Part of a small language model's weights: width 224.
MLP neurons of a small language model. Each row is named by its layer, matrix (gate and up: input weights) and neuron, and shows model dimensions 160-223. Each number is 128 + 32 x the weight over its row's rms, rounded and kept within 0 to 255. A neuron's up and down rows have the sign that makes its largest values positive.
A block is one neuron, or neurons of one layer that tend to fire together. After each block is what it responds to, as a language model described it from the Wikipedia text at the highest values.

L7.gate264 [103  81 104  56 161  93 128 104  57  97  70 104 133 137 136 131  84 134 117  95 116 135 145 134  89 100  99 119 149 163 120 129 138 129 120 148  98 154 110 151 183 124 131 167 151 114 148 124 145  63 128 139 197 132  83 112 139 159 133 156 104 112 108 119]
L7.up264 [ 85 106 122  77 113  88 105  87 113  94  80 130 173 134 103 134 116 155 132 126 150 144 110 109 150 146 133 153 142 147 185 162 103 178 117 107 132 129 131 106 169 151  96 155 110 117 122  98  69  93 161 128 152 124  53 147 134  91 145 124  85 116 190 115]
L7.gate274 [ 97  75 133 160 128 112  67  87 149 166 125 169 135 155 107 130 125  93 119 132 145 136 179 129 114  99  95 166  97 126 158 145 119 144 113  65 169 146 127 175 137  71  54 111 132 110  70  99 121 140 131  87 121 214  45  98 150 112  93 134 104  94  73 170]
L7.up274 [106 177 142 114 139 122 110  74 120 112 123 169 143 128 146 168  70 176 130  99 162  98 159 122 119  96 100 120  91 187 150  91 127 154 100 100 152 115 138 145 119 125 139  91 122 129 155 163 122 159 102  65 122 137  97 104 100 191 140 136  60  87 159 116]
L7.gate305 [164 167 141 145 111 138 128  92  75  93 156 121 195 119 146 113 132 127 101 132 119 144  99 135 182 193 160 112 112 111 107 121 146 110 148 143 149 115 113 109  96 126  97 177 126 171  97 139 156  99 121 117 181 102 129  83 115 146  89 140  70 117 117 119]
L7.up305 [137 114  47 129 134 151 121 148  74 134 120 161 162  70 113 171 129 140 137 117 131 137 127 159 191 117 151 150 116 139 198  95 170 138 162  62 127  97 153 129  84 151 131 146 138 191 150 193 151 112 125  92 104 112 134 125 158 162 104  94  96 169  68 106]
L7.gate327 [115 151  76 151 109  68 144 124 150 149 132 145 106 139 118 135  94 157 106 104  90 143 122  82  82  96 141 134 114 143 151 126 128 165 116 189 142 142  88 114  53 142 127 119 131 157 141 142 162 135  67 155  81  78 125 156 101 105 119  64 105 123  34  99]
L7.up327 [125 110 125 134 155 148 128 129 173  89 108 119 105  42  61 118  91 114 123 154 138 133 115  89 171 171 143 214 189 137 201 191 147 188  90 153 134 141 147  91 126 112 135 170 143 102 127  92 135 146 132  84 113  92 176 110 101 177  91  77  82 104 144 143]
L7.gate499 [133 195 135 163 177 154 170 132  96 120 111 126 139 124 133 141  75 159 151 146  88 160 110 185  82 178 102 164 168 212 133 104 112  79 136 151 159 185 107 121  90 107 139 167 115  73  87 189 162 119  86 168  98 120  95 104  44  99 149 121 131 165 145 154]
L7.up499 [131  99 166 203 119  88 121 184 108 138  80 113 207 126 120 159  89 158 133 126 188 115 175 185 119 128 123 129 148 110 121 131 183  74 107 118 172 111 102 140 202 110 221 131 156  80 112 160 163  95 159 136 148 150 159 114 131 106  81 147 146 189 160 111]
L7.gate508 [158  95 131 114 124 102 146 134 117 183 130 105 124 126 156 139 156 118 130 135  74 108  57 104 192 134 115 169 140 156 146 228 104 143  78 229  97 109 138 134 165 157 109 129 118  63 149 163 173 167 174 100 105  99 153 141 148 135 194 142 140 172  83  97]
L7.up508 [138 107 107 127 223 186 158  94 127 139 125 101 124 107 123 121  69  85 108 115 171 153 101 109 110 149 101 153 123 179 123  97 186 150 102 157 135 143 132 153 147 153 165 200 144  90 101 114 132 155 204  77  64 178 171 166 173 116  68 165  84 123 111 152]
L7.gate509 [183 150 175 152 148 146 104 162 102 157  88 134 110  97 136 110 142 136  92 103 136 173 108 150 110 149 145 123 105 124 137 147 120 138 174 137 177  99  96 183 125 102 164 109  95 105  87 111 150 144  64 111  80 124 146  67  89 132 117 131 144  72  95  46]
L7.up509 [127 112  95 134  89 135 105 116  99 170 102 168 155 141 106 101 127 163 149  98 220  89 180 129 153 165 101 145 107 115 121  74 150 143  53 174 137 162 119 102 108  88 149  91 117 118  90  92 129  95 167  91 133  97 165 108  97 153 129 152 109 171  74 142]
L7.gate567 [ 77 110 148 142  85 127  88 125  88 128 156 115 144 123  82 104 148 138  94 138 149 113  72  69 169 121 168 201 151 103 173 153  58 182  92 118 113 139 112  90 116 110 109 114 103 118 146 173 114 107 103 179  86 121  96  60 108 137 127 134 157  88   6 135]
L7.up567 [ 90 123 139 118 175 159 152 126 131 130 112 129 123 147 159  97 132 114 128  91 139 111 121  57 145  57  90 131  51 104 128 133 174 145 139 155  89 131  73 165 116 112 116 115 151 172 100 146 143 126 133  91 109 121 116 109  54 116  87  92  94 112  72 149]
L7.gate579 [115 138 112 154 115 165  75  89 129 113 125 109 109  92 152 119 175 154 133 121  71 125 149 140 136 160 187 151 146 115 111  93 141 232 165 114 106  81  75 101 104 168 166 133 129 128 148 165 109 103  96 146 119 182 120 124 120 192 106 147  43 113 117 137]
L7.up579 [125 135  91 133 191 111 148  79 147 136 119 104 174  94 145 120 101  94 167 139 153  88 112 177 148 157 176 113 121 156 196 140 137 132 141 123 118 128 130 102  88  92 172 164  93 144 126 146 190 158 107 105 133  88 115  70 146 169 164 101 200 122 144 121]
L7.gate659 [178 156 104 148 144 128  59  94 117 147 146 131 161  97 108 139 138 163  73 132  88 128  77 146 142 155 143 147 132  96 148 127  72 130 127 106 161  70  94 193  66 104 190 143 170 161  71 159 146  99 124 166 136 120  80  72 100 157 152 151 121 173 115 134]
L7.up659 [ 95 112 141 196 124  91 106 133 155 127 125 105 156 171  68 181  77 152 117 127  89 152 101 103 122 148 140 110 127 132 164 179 125 141 229 189 141 117  98 185 108 115 147 130 145 131 127 133 128 122  80 155 125 118 163 134 112 204 177 108 111 157 126  66]
L7.gate664 [154  99 128  93 138 115 107 101 172 147 128 155 103 113 118 115 158 149 120 153 117 118 113 100 184 157  87 171  90 145 155 144 103 114 141 102  62 154 125  73 126 162  93 163 132  94 123  96 135  74 144 180 118 124  96 136 142 149 155  80  49 125  94 140]
L7.up664 [109  86 129 125 149  94 131 115 221 113 103 111 141 161 105 118  99  99  70 109 107 213 132 107 147 147 114  90 128  79 150 160  86 137 110  90  98 191 157 141 165 184  77 150 150 132 114 164 157 139 104  71 190 142 162  86 125 169 120  95  78  85  79 163]
L7.gate729 [104 145 127 181 174 141 109 152 167 133 138 115 144 134 132 157 202 158 150 173 110 174 149 176  81 106  65 176 134  72 130 152 149 163  72 127 148 103  55 146 108 160  92  92  94 139  94 119 151 153 118 126 133  63 114 129 111 106 126  95  59 106 125 107]
L7.up729 [144 143 172  68  56 146 174  75  98 146 108 103 157 125 129  75 113 162 105 134 179 150 116  93 174 119  91 104 117  98 147 202 153 146 128 171 142 137 125  97 104  96 119 161  64 158  93  97 157 136 125 149 125 147 114 156 123  92  98  99  81 184 104 107]
L7.gate782 [144  72  99 142  93 121 155 161 193 133 191 102 159 184 178 109  73 121 104 111 112 156  85  74  91 114 182 162  96  92 148 177 117 104 134 159 153 151 179 148 117 104 145 144 137 100  93 182 185 103 114 126 161 119 167 113 101 129 107  56 136  86  89 118]
L7.up782 [136 114 139 158 102 145 114 157 134 195 106 104  90 118 178 121  97 114 105 121 146 130 144 169 161 113 127 139 153 147 136 122 127 178 112 129  83 118 135  56 137 123 151 132 110  96 143 118  61 168 147 112 112 113 150  79 127 106  95 126 126  96  82  95]
L7.gate934 [ 66 130 141 104 115 142 126  83 108 178 186 115 145 102  60 137  98 160 168 107 140 176 114 161 163 107 144  63 111 124 148 183 158 112 139 116 149 130 146  96 144 143 100 168 133  76  91 127 138 147 197 128 145 143 118 168  95 122 177 161 139 131 129 166]
L7.up934 [171 121  46 121 114  28 154  97  96  69 116 102 176 115 174 161  58 152 152 160  75 163 117  87 133 110 110 120 142 159 124 112 128 121 155 123 174 142 117 118 122  76 121 104  99  92 143 138 146 126 136 169  92  86 127 186 142 149 126 153  89 170  96 139]
L7.gate1117 [134 126 131 143  95 113 142  67  97 101 105  77 181 115 186 142  64 108 102 140 121 136 138 178 107 153 180 109  68 142 176 127  75 132 166 135 133 131 104  73 122 149 126 138 112 150 156 132 125 134 100 140 139  86 121 150 100 202 121  76  93 177  85 160]
L7.up1117 [152 136 117 143 103  65  89 159 137 142 116  88  94 153 154 120  96  87 113 168 115  92 130 136 163 166 188 131 152 119  92 157 140 167 215  71 123 114 120  96 149 137 191 153 123 198 141  92  74  83 136 201  83  88 122 120 151 112 157  73  91 127 135 153]
L7.gate1135 [ 98 113  97 124 130 172 219 109  90 123 120 121 149  93 125 174  47 150  92 141  95 152  86 146 133 172  88 139 144 171 129  99 182 154  73 115 106 100  97 112  96 162 148 135 149 120  94 160 119 113 169 150 102 175 128 171  30 159 125  85  49 109  42 154]
L7.up1135 [130 144  92 119 157 112 118 114 139 130  46 116 175 112 104 136 163 121  48 143 110  72 145 164 151 166 199 150 177 112 147 130 157 154 136 111  76 106 161 117 168 134 203 110 126 119 152  85  95 123 135  77  95 118  60  98 112 166 151 128  98 109 135 119]
Responds to: Due to and connectives

L15.gate442 [ 95 162  84 176 112 131 187 139 144 142 121 116  98 149 177 167 149  94 100  64 102 132  92  78 101  95 173 126 106 163 115 157  92 153 135 115 122 124 122 144 154  75 111  96 133 145 125 152 153 100 168 133 176 117  97 120 106 145 139 144 140 111  77  81]
L15.up442 [ 95 155 103 165  98 125 139 115 178 132 165 145 118 137 101 133  94 127  89 148 120 171 160 120 103 190 141 166 106 165 114 117 143 143 133  87 152 173 168 137  73 124 117 122 157 176 103 168 149 140 164 132 149 139 120 161 120 103  89 109 131 174  91  59]
Responds to: Partitive "of" after quantifiers

L15.gate324 [ 84 214 106  98 179 112 122 100 151 141 140 144 152 191 115 123  89 145 114 119 142 172 141 133 120  99 117  91 118 149 115 135 142  98 108 120 149 131 130 177 140 176  96  97  91  97 112 152  69 141 140 157 110 117 132 155 141 134 126  97 128 114 109 131]
L15.up324 [ 89 197  95 136 119  72 131 119 133  95 174 120 136 163 145 172 142 105 133 155 131 193 115 174 144 112 136 112 131 163 131 139 160 121  91 172 125 126 115 161 131 163 166 160 130  77  99 115 139 127 108 159 105 114 113 122 127 215 101  68 105 124 112 146]
Responds to: Verb endings and particles

L11.gate65 [101 138  71 164 158 134 133 124  61  85 151 121 123 108 142 107  71 109 164 112 104 149 181 131 122 112 146 101 115 141 192 141 156 160 144 128 141 158 140 107 121 128 140 169  74 142 158 159 122 133  46 114 132 103 140 113 160 146 103 170 200  55 152 176]
L11.up65 [ 97 127  90  69  90 112 150 144 171 117 120 123 148 122  58 165 103 163 104 180 192 140 103 118 107 123  49 106 153 149 123 160 155 148 133  86 125 175 174 155 117 169 133 118  68 159 136 107 150  80 109 125 101  85 108 171  77 166 124  90 136 138 112 195]
L11.gate87 [102 101 131 108 176 127 165 149  66  86 163 141  94  82 197 104 120 132 143  66 131 178 147 139  86 151  66 174 152 154 144  86  53 115  94 139 171 204 103 110 120 147  96 175 111 110 145 123 131  87 121  94 131 132 122 168 149 126 134  75 113 176 148  70]
L11.up87 [118  59 129 202 213 156 156 124 204 112 166 125 151  35 130  96 135 214  94  85  98 134  98  40 134 149  70 140 116 145 115 172 126 125 170 184 134 135 151 150 151 147 197 103 132 115 162 159 114 112 128 141 112 173  97 120 146  92 154 118 114 121 101 135]
L11.gate390 [165 109 118 147 142  99 142 155 126 134 130 121 153 162 151 119 156 135 108 112 160 147 116  71 126 128 128 176 121 124 143 109  73 124 156 109  88 107 158 196 160 121 169 129 109 129 153 131 159 109 178  74 164 168 137 127  88 204 125 126 127 111 119 151]
L11.up390 [128 113  98 136 132  48 110 171 143 162 170 150 125 121 140 185 111 118 139  97 118 162 146 126 107 186 180 128 135 151 100 128 141 156 104  73 149 122 188 155 157 134 135 109 156 143 116 177 100  94 141 150 121 161  97 171 114  97 114 121 177  75  98 130]
L11.gate1100 [123  62 125 129 160 144 169 119 149 111 159 170 129 138 123  93  99  96 135  97  85 174 149 117 153 143 105 104  95  67 165 142  88 140 122  96 126 108 181 188 134  90 147 117 129 133 116 103 119  71  88 125 116  97  73 135 151 145  91 145 121  96 169 139]
L11.up1100 [102 171 147  85 128  83 143 104 137 186 130  66 129 153 104 142 102 181 169 103 100 191 140  75 115 169 123 161 119  99 132 104 107 146 162  90 168 168 103 196 164  41 127 125 188 112 139 128 132 121 112  84 102 127 124 138  81  57 115 158 113 149 124 100]
Responds to: Of and on prepositions

L11.gate73 [183 195 120 118 124 128 138 140 133 127 160 113 147 123 117 119  94 106  58 140 105  95 128  61 153 114 129 123 142 175 176 142  80 119 131 142 198 114 141 120 181 111 195 123 128 107  79 155 130 132  88 125 141 170 129 129 120 204 153 155 128 144 126 128]
L11.up73 [ 99 147  66 128 148 110 181 131 140  79 122  89 180 108 133  88 130 176 141  94 102 124 143 171 127 116 114  88 159 101 120 141 121 131 144 168 117 157  97 109 135 173 113 165 121 135  97 108 134 147  90 151 138 127 238 163 116 173 113 104 101 102 130 140]
L11.gate95 [149 115  77 152 115 155 156  61 140 141  86 121 127 106 184 126 178 153 120 114 146 111 176 149 148 152 179 111 126 129 123  98 131  96 167 127 110 106 188 103 121 120 145 143  97 116  93 127 116 139 119  97 142 102 137 114  91 151 159 134 113 135 143 151]
L11.up95 [129 144 143 117 108  65 109 129 144  93 121 160 116 156  59 141  85 135  42 139 101  92 162 103 139 129 136 108 138 157 104  78 177 206  79 174 113 106 129 156 139 104 110 111 142 134 121 104  77 128  67 183 146 135  94 161 104 108 113 140 158 105 171 109]
L11.gate662 [119 112 185  85 144 184 126 140  97 102 168 128 100  66 124 134  52 118 121  60  65 161 131 154 126 120 135 126 116 171  85 160 166 146 150 175 166 132 112  86  95 109 151  99 106  80 125 111  75 165  93 142 202 108 126 128 139 157 172 155 103 100 111 104]
L11.up662 [117 148 117 103 170 164  53 144 123 129 120 102 115 143 209 126  87 130 120 144 133 163 101 170 153 129 155  95 133 179 167 104 129 117 210  99 199 124 132 143 132  69 133 129  91 146 136 143  48  99 135 117 102 179 150 142  69 106 139 113  91  87 134 156]
L11.gate1091 [109 143  93 167 105 105 187 120  97 198 108 149 119 147 118  91 118 142  82 161  79 168 108 155 116 116 145 141 146 136  85 109 134 169 179 125 119 172 174  60 160 161 151 105 116  75 130 158 180 114 157 153 228 108  97 142 138 183 122 128 104 140 111  76]
L11.up1091 [109 137 123 106 134 144  96 167  87  88 102 113 179  91  76 155  61 129  86 122 119 140 168 145 186 130 170 139 118 128 107 181 127 133 145  87 173 162 145 143  59 106 162 138 226  98 149 150 155 107 111 130 147 154 103  90 138 148 189  65 143 127 158 101]
Responds to: Linking prepositions after phrases

L7.gate141 [ 83  79  39 129 136  50  86 131 105  90 167 127 127 134 128 154 120 187 158 109 102 127 120 143 133 124 127 147 108  82 161 179 159 124 156 172 117 119 128 138 115 125 139 119 131 124 117 165  91 190  60 139 134 159 153 138 138  53 123 104 110 132 107 115]
L7.up141 [ 94 114 147 123 138 125  83  95 111 154 135 100 131  98  90 108 115 128 141  95 111  93 125 121 154 152 146 122 128 113 190 107 144  37 160 151 110 109 115 139 184 133 138 146 130 142 191 139 118 125 119 163 106 121  53 126 160 103 121  88  74  88 149  38]
L7.gate156 [ 69 121 100 130 133 139 167 159 120  87 141 131 126 102 143 105 109  87 142 146 184 123 134 141 170 111 149 148 197  80 136 150 205 151 123  89 123 146 141  97 136 115 100 115 133 111 171 137  96 183 102 100 134 152  86 140 195 139 118 125 113 103  70  77]
L7.up156 [127 157 134 113 165 119  85  85 123 134 128 151 161  98 102  92 106 160  91 152 109 146 174 132  90 149 129  79 150 135 145 185 129  95 103  95 142 130 101 125  56  33  94 163 137 105 130 154 135 131  19 102  95 190  78 135 107 146 171 124 111 135 102 117]
L7.gate462 [101  85  64 146 143  98 103 121  87 104 118 125 102 163 163 150 127 156 137 128 177  81 122 176 103 126 121 147 114 138 100 180 125 106 110  97 119  95 144 129 127 145 142  36 117 133 159 147 131 158 121 151 148  92 116 121  70 143 119 170 102 144 144 130]
L7.up462 [147 132 137 108 162 166  89 106 159 148 118  67 141 172 173 156  88 109 134 126 166  98 152 163 130  93 185 100  95 191 157  89 121  94 118 121 137 196 127  87 128 137 141 139 112 130 179 122 115 138 100 145  93  95 150 136 145 137  90 132 181 115  77  87]
L7.gate472 [126 115 155 132 121  47 119  78 105  92 153  89 110 155 130 100 121 149 148 105  66 102 138 152 109 162  58 136 118 104 108 129 132 123  96 138 154  86 170 140  73 138 146 110 138 118 143 138 124 173  86 182 117 132  86 141 154 131 150 134 127 133 110 161]
L7.up472 [132  82 189  86 138  86  94  97 144  80 127 109 136 142 136 117 169 114  94 119 166  94 143  75 119 136 193  75  92 125 123 113 154 118 100 169  71 151 175  77 137 143 137 148 101 141 124 164 146 151 113 136 101 116  81 148 128 122 176 123 115 152 132 127]
L7.gate524 [ 65 137  63 135 112  84 138  83 101  69 150 137 152 152  99 125 123 118 140 145 169 110  71 116  25  82 153 118 141 103 119 186 128  87 140  81 138 163 122 166 150  76 127 140 105 101  94 117  93 194 117 136 206 122 137 154 177 202  87 143  97 150 115 162]
L7.up524 [145  55 116 126 133 128 165 131 111 141 180 124 167  58  75 120 122 144 170 142 201 136 123 172 107 117 146 137 139  97 122 140 177 164 109 150 181 129 159 126  92 151 151  80  90  91  90 166 126 134 175 143 126 167 140 216 147 168 128 140  82 149 101 108]
L7.gate529 [157 125  70 202 142 122  99 121 130 102 147 136 143  84 110 161 148 118 216 161 158  90  87 129 129 108 164 120 164 159 215 118 204 110 100 132 150 144 119  93  86 126 174 155 106 110 162 125 127 110 133 131 123 151 108  93 142 148 146 108 179 134 103  78]
L7.up529 [ 98  99 141  76 132  78 166 164 136  99 109 100  76 112  88 129 115 155 156 152 178 121 171 183 139 140 125  95 173 172 159 138  98 118 162  90 140 132 109 154 126  88 130 113 151 128 147 135 133 130 154  74 135 178 157 152 155 106 165 134  72 161 100 109]
L7.gate601 [151 179 123 140 168 157  63 103  80 105 117 145 153 139 183  74 151 123 144 175 167 109 159 125 171 128 126  88 131 164 122 181 150 144  93  67 133 131 125 151  72 101  98  98  93 129 121 127 113 146  98 114 108 106 128 136  85  54 149  82 105 117 138  99]
L7.up601 [ 85 109 113 142 104 139 119 100 123 157 100 148 128 167 165  98 137 148  67  81 117 225 179 114 132 100 180 161 144 174  82 143 107 130  71 127 160 125 164 129 163 172 138 107 126 182 144 182 110 140  80  80 129 193 102 149  78 150  75 125 149 165 159  90]
L7.gate753 [ 92 141 131 112 120 151 149  98 120  63 168 127  89 121 129 180 104 135 101 155 129 157 129 220  69 113 135 175 106 196  94  76 161 148 112 138 112  94 152 133 151 154  89  97 145 169 151 173  92 153 104 160 183 130 171 150  98  99 176 200 157 112 175 108]
L7.up753 [161 123 114 143 112  75 122  59 168 116  76 140  98  78 115 154 110 162 120 125 137 153 117 129 104  98  90  79 114 159 173  67 168 104 146 112 141 134 100 151 155 107 152 145  89 135 166 166 138 163  88 188 165 150 118  88 133 109 115  97 110  96  92 126]
L7.gate835 [131  50 110 110 143  97 108 190 155 122 110 126 146 178 116 112 121 160 105 169 117 232 139  81 132 153 142 162 144 163 103 169 121 121  50 106 121 143 150 122  46  62 188 125 134 112 144 143 107 131 128 116 102 127 105 141 169 150 109 117 144  93 120 132]
L7.up835 [ 86 132 146  81 156 144 184 112 135 147 134 124 109 169  98 148  71 123 141 116 121 130 106 161 112  45 136 118 161 161 152 160 123 113 128 151 116 117 175 153 152 122 118 174 126 124 151 115 139 144 170 163 173  74 127 168 148  68 120 155 120  91 151 186]
L7.gate947 [146 141 198 171 146 139  96 106 142  81 102 123 165 156 169 125  89  82 185 156  86 142  90 170  84 134 151 102 139 157 156 103 162 113 103 102  67 173 120 109 165 114 180 128 137 100 136 120 107 127  84 130 103 160 154 136 162 120  98 120 100 106 111 198]
L7.up947 [162 155 147 202 135 164 118  55 115 149 133 153 154 156 227 138 118 143 135 117 115  90 112 134 119 106 164 123 172 134 170 185 150 159 109 124 174 143  95 115 138  76 158 146 147 195 127  92 116 129 103 188 128 148 104 122 120 109 106 100 121 130 143  65]
L7.gate965 [179  96 136 120 121 110 105  82 122 138 143 146 128 106  98  95 162 126 152 148 175  83 130 124  94 123 116 124 106 166 153 162 135 112 131 169 126 195 112  83 114  82 147 118 154 120 114 155 104 130  96 143 105 119  97 109 131  95 177 123 130 119 122 110]
L7.up965 [151  94 104 110 151 113 190  96  62 149 127 135 131  78 125 121 108 123 145 161 168 200 124 138 160 173 156 160 175 119 113 179 128  66 118 108 114 149 138 147  81 131 103 132  92 121 119 133 123  53 136 129 102 179 157  89 111 174 163 149 136 137 159 198]
L7.gate973 [162 114 105  76 113  74  92 124 110  67 135 135 113 122  71 142  67 162 193 135 100 113  99 156  89 106 155 114 148 189  89 130  97 140 118 128 152 145 124 112 132 151 143 113  97 138 150 151 148 145 123 110 106 108 107 154 123  54 194 103 179 104  80  83]
L7.up973 [128 149 144 119 169 101  86 147  98 141  95 120  92 104 117  99 126 108 191  91  68  74  61 155 105 168 162 135 105 162 102 117 157 170 121 156 136 167  92 128 118  92 125  95 150 110 148 133  55 165 143 169 108 168  58 138 134 163 149 155 169 149 124 114]
L7.gate985 [131 105 116 138 145 128 115 123 154 102 129  89 114 110 149 106 150 139 121 145 138 211 148 106 128  44 137 145 153 121 136  97 183  77 157 179 150 122 137  79 124 124 120 114  98 101  82 128 168 102 124 202 115 101 169 126 132 147 147 228 152 100 182 154]
L7.up985 [121 126 130 122  87 131 127 121 144 170 140 132 130  87 109 103 149 156 148  99 123 165 159 148 116 125 105 108 186  82 136 145 160 154 148 126 171 165  73 125 158 137  91 145 124  84 132 104 131 133  86 171  74 138 151 128 166 106 188 143 168 123 137 163]
L7.gate1055 [116 110 134 127 176 150 107 118  93  67 132 106  73 168 125 124  96 131 152 176 162  96 151 110  88 137 128 124 105 203 203 126 159 140 118 159  84 225  89 110 138  93  92 159  45 125  97 132  91 138 134 113 129 151 123 180 119 158 129  94 106 110 144 185]
L7.up1055 [164  86 209  72 149 101 124 130  82 101 119 124  54 153 117 151 114  76 156 107 200 117  98 109 120 135 204  82 136 153 135 137 140 148 133  82 109 168 130 118  55 126  85  61 168 134 140 110 108 133 136 110  76 148 119 157 151 178 191 124 147  83 120 142]
L7.gate1071 [167  94  99 102 176  86 154 105 120 113 167 125 117 158 126 151 108 178 139 144 183 125 175 127 175  93 128  87 187  99 161 131 140  86 147 120  94 139 100 119 109 124 129 131  75  88 195 127 132 123 163 113 120 180  87  57  97 118 115 176  92 134 161  67]
L7.up1071 [119 131 167 107  65 110 117 170 109  67 113 129  44 185 138 148 161  95 100 199 183 112 164 116  89 138 174  99  94 124 131 124  82 106 114 131 135  64 137 158 165  98  70 126 117 182 109 133 182 175  68 131 183 199  62 136 164 157 124 149 134 107 181 112]
L7.gate1081 [125  98 132  56 142 105 117  92 131 100 141  70 113 147 137 123 223 189 176  98 127 150  93 148  97 165 130 135  43 177  89 161 160 134 167 101 120 114 113  80 108  41 103  54 147 166 126 113 113 103 114 132  72 143 121 137 127 117 190  90 173 124 137  95]
L7.up1081 [101 132  86  99 179 134 145 122 105 104 153 172  65 117 137  61 104 143 100 146 165 142  97 133 117 121 129 101 154 180 145  72  99  87 143 113 103  94 156 128 127 131  95 113 108 111 143  90  98 133  74 135 144 154 163 128 124 147 214 160 145 145 142 125]
Responds to: Quantity phrase continuation